Part of a small language model's weights.
Size: 9 layers, vocabulary 29458.
Architecture: RMSNorm before each block, rotary positions, no biases in attention or MLP, untied embeddings.
Training: a variant of Adam for these matrices, 1607M tokens, 6131 steps.
MLP neurons of a small language model. Each row is named by its layer, matrix (gate and up: input weights; down: output weights) and neuron, and shows model dimensions 176-303. Each number is 500 + 40 x the weight over its row's rms, rounded and kept within 0 to 999. Numbers have three digits each. A neuron's up and down rows have the sign that makes its largest values positive.
Before each neuron's rows, "raises" lists the tokens whose logits its output raises most directly, leaving later layers aside.

raises: "3", "0", "a", "2", "4"
L2.gate201:529578481502457477475522474481529442475500466455470479529508505539492499554487463481512471496487460505511546461414501436450499555532501447497481412483569499532528484424563493494505526476563513451537483524514524493484515480472494516483511467525448507493512455451567426507420529537532486516445527551514484472529520581423465445502519490554543496483458484514524519474505492564502503468482
L2.up201:452534472524465416546547453527483497475483378506393564615503528526483505484491488535465484441550516560497586450468460518502554535532516517526514459519486481466549526504457539533524549497525525572562498526514536505561512461500512478426540475539536426491493506554455533477443545477512481495469590468584497468422485499449458493546455489557482496463503485500404494532507507527490516431462
L2.down201:517482499567517455552507438473500496454582458535415495538486474438472503516493511498543452494541509503516539509503525516461511522529531510455576486502515460388509483530474540514488491595532524532481495472495576504503573426453473492501518568474532522523494469503469494467550524460507490515498467446545512545478401481497375579526536536483459544494493480520466513505476532494485494519416

raises: "k", "ks", "ky", "ker", "ret"
L2.gate465:468475491416457499525484505465516485474438575550512546500568480552522469544506454394515560530484431494473440544503553438580442502519497509526528550540472497517560485441497613563505444496523549533464508447483493458504545496503486531532509489458518527522514574481553499491494510504517511482463499499508442478538488503515505482461463427463519410501443593453517484509509494526469467504546
L2.up465:463454549500554453535577517512438448467437395631495487502520512479493513521557546459513481570497516503487511525461524520492445509493485461486540492473498468516480508496440572532492479451456467523550526438436474467461439520548506545555567520491530413540512540472488500488464425483514449471462539476530416476494520515535516531485576455544597495508576520526501473453491560470463522531490
L2.down465:459478472505554514490533545561504515515536439469487558495443433497551485477499518480531510507544545509512581538516475572476426465514466535508505496549516488559525447531484477475453462453460588440513532473505446511448506494476457493514489466459485469508522533462405557479553458496503507511488479452507485551493395542460570562486503544456513562466516513528494564583508473530432522510512

raises: "les", "era", "led", "ium", "lement"
L4.gate572:456497512577495508462500554532541522504551438494598478547477492509486525496536505594575481511444507456435578544520489490593450449465506421445506448480478542518478476487520520564524493571490472509424492423452416505504499609447558504467511550484499420551516527458532512558513497512459497462469503505499495516473474475580514499519494519493540495533519508479425453545461462460577502477501
L4.up572:489544467509468580537558471465588574517570454415461475471437446493514548453530536530518481509488473471568545471533448496509525529503539497547466511519538566523465504489537491482447491505504527487529491547569450464527494503497501547467494488480458506440512440513516452443560506473486514546512441474471472514457471572560482462576554565460511573474473464587502495466523481507515591515496
L4.down572:497496541494631540483483513430497450563542480525475589543450416492510448506439536497493540565451451489546528510569436522485471507572543487499534534554473492466508441534575490504518525498511542545514466514538472454527470454533501540450441482447519545508476454536468472551516461501552442500530465442484479532491412490546557480539535477535499540527508515514530489504506439483443551478539

raises: "ec", "ew", "ech", "iny", "eg"
L4.gate479:505539532502511552513541459511495472531447472450446474599545545506460509500439488458457499554403480532485493538467542453476474564476523430498522502468531507509476500569516508443484442543537498478496506499440518555440541504538501504524522532450549519532453451501427518505460488500524546477517477565502567458494499533458527537516484420518474477478467501527509527489471546561472484482514
L4.up479:477455461438505498496527553511552474438552475412507502542483535525425476470486446476470483481460524447523535556507460486505458542475553498503507505413466507456469489482432477554527560521520512560525485445456505474504563532500483494563485492428542520527537543539506492498580461534486548475535507525525492495491459512405494544501481605519556467540498503449484494542485514505516431448513
L4.down479:482426462502525409483427497505532558516489542532587546592455468543468509462507496528496529491470538521491505540518488509548449512533500507527486507492479497439500484485494407511437487493526593537502507519454499463427508471527455509469503456502520491402557545529537477546495511556516556494525609506542442518500481535479458456432434490521535429559503486497457506493532532472513438445484

raises: "na", "ma", "ll", "lev", "ya"
L2.gate97:556475473436429449443512521540476451515579526463529556540530566479539489511499498495491476450497438497505457471534516505552464536467478552475532517533462499520580513469489485451617460488489584455493510509471541515524535458476498542537462539428491490445444493543509548537476482573429568550415548494498534588472412500529502484488558514432463474487420464504519485493564475573513437468541
L2.up97:464490458452509456564569470452579509550530563452496515501517449500597465503484495451473510503466410587490542470426469508540551525511518436460414503510485517491504503486566473495498469529490514507539546511530490527521542531519557488521505534561464524490556505526472436461539479480479562479495506442485487578460472452521511468463474510459459472523482436497538530513475457539482502481505
L2.down97:571459511545556489492571608472481524475568520474511564446482489516463490554439552501469482539457540481552506588468423535529575511532530490504518540520513515393560517469498521485490523485504521480536518407530558473494553415529539472499522499602474486491428517466517566522522487426482511516467508487460474523516445511452568504462506507525496478551438475529520562437514497505514505463607

raises: "\"),", ")\"", ")==", "?\"", "):"
L2.gate584:516453538518508529469544539468556527482517508464536563528456488503490521484524481519513504416554467565439543560471481445484521409514607506484484463490527493505504613521488589533498494530483513589459495492494477523500511554531476466522479528501510484514461528497474440512563507478446510493529564529512548459485474505517489500488448539504557519568512488454488496514506531443520475450502
L2.up584:492502554453499501497530536526509513464533490503455507505510453501455528537492571499460486550564489483508554545444429497498583483507500591503470534472504506519502485553510560586418503480450506513501496582442579482518488548468503489536506509481472437501480532440504503462532502435475484449391550579505472490523491524551498544547526490514470464512518495532438449515458467508574481471439
L2.down584:497535448497477438559452481490477458502494494558446436508442532486445536510529539460483508589466512466560551510529465528464544570495446541527456477465457519552518401462523429480499526496454478467553527530512538459509527469470503546503549502503507536497534463484539473508495519522544458511513411472532480524506527417522538529540513448516510513491535505520494526453516494515496534524489

raises: "z", "ze", "f", "za", "zo"
L2.gate340:474481506489437567512538532511519527477498469587579456515488551498585517485541545494536492509508513563486461509511485492528528578512578541526419520488593427527493514499506443481477522478564398530462489451488520510457503511488469521500525487487494530482485469444508590507529446497547554510453531503548499483530465558530490413457463495560483444514485533484519473466606518486463484483496
L2.up340:474465566532448510609518478528521511491468533505477500458497531519431484542438489525469481450480520540508471527441476523500478492449467395452473510492499508499504487480471526474485449516589513404450525499482501468516537446478476457534491465505473560481464472561497445490517452539465516499519490572482565553527551536449506525471531532441454471467532538427453570482485526487521549546475
L2.down340:474475425448564475501557506439385510548529493478443424528482537476482497480525557510494486539505543489504496536501493522550499494569544572503432493515567453507437439480504462512570578466548481512475501462503471470573468578532440469429395407482466451551553538492497468496459555470448506600463449461476503539478472475515506446573463513517475465493501543462477438576550566468507474484523

raises: "ative", "ational", "ations", "atively", " anything"
L2.gate492:507464528433511522499406502503496508492433532375475491501551434488535543468503439547510578539487555509480554509492520544449512506560503489476427523536482500495465523562490530504512497439519503571496453534489486524489512480523511490516498478491458507472484594542548427441486481499496469424487478463540443514422514507475514503462491445427517461534442577509569507504546513525571564511495
L2.up492:485526489452476647486527536446490514504527443482489531584527542504518576468481480449502505504421571492439422502481502478469514606551451519534441456496499514515473470538536491473583545441515461512437489516522443454499503464444451503452491462507417536530565477509496458542438551537509492460551452512510484562573533606430484557464497441480521508514447527515540478522526440459533517504467
L2.down492:493442503583597528489496530483525491513466483522551497472468455428541542527490531449479447583434519419507539476519476561417549536511537541456522536430527508488517460501473419492523493483543515520461460463498490495514481491466512491479521464514483573574561595450488539507515488464569516531556434573459496521504472546440502479498539458481489422472517445521480514523492444428480471531549

raises: "ester", "ests", "ert", "ks", "oud"
L4.gate379:502529432533536519448530486547527520548531531492472407539465453555514453490479487568419453482530598468528412434536462525487434540540543543528465538433557531518469509564584456512562498478446500498495460491502479502510541432555443536441463447478525486478457593534459524504522486567491511528449534504586489453478481521462474467466477430535514507585455499578469548450553595544456470480477
L4.up379:533475501505509496468505538470526514494524512501454579533565442435511517463548477519471519544529521482509504473509527555494461530480531528520483521465458513530495490477452440494492537531488501505546554462558481487478555534476464442423460496457523480474480447529524471492570513458547485504518533487484507517484529532596466500505559479459501475479527395451482554491532489534475558538473
L4.down379:508589503514528518579520482546569546503470496443497504449473455526450478538573491520532438492508442545496512487501602508543518441461517523440489530462503477475498511479475561496472449546484475517553534456466537464522498523522528511608559413483456486442576445484480466494529544502544587418520381416410550504471489512514506580543446469461506520508521462478450548510439470466455480474508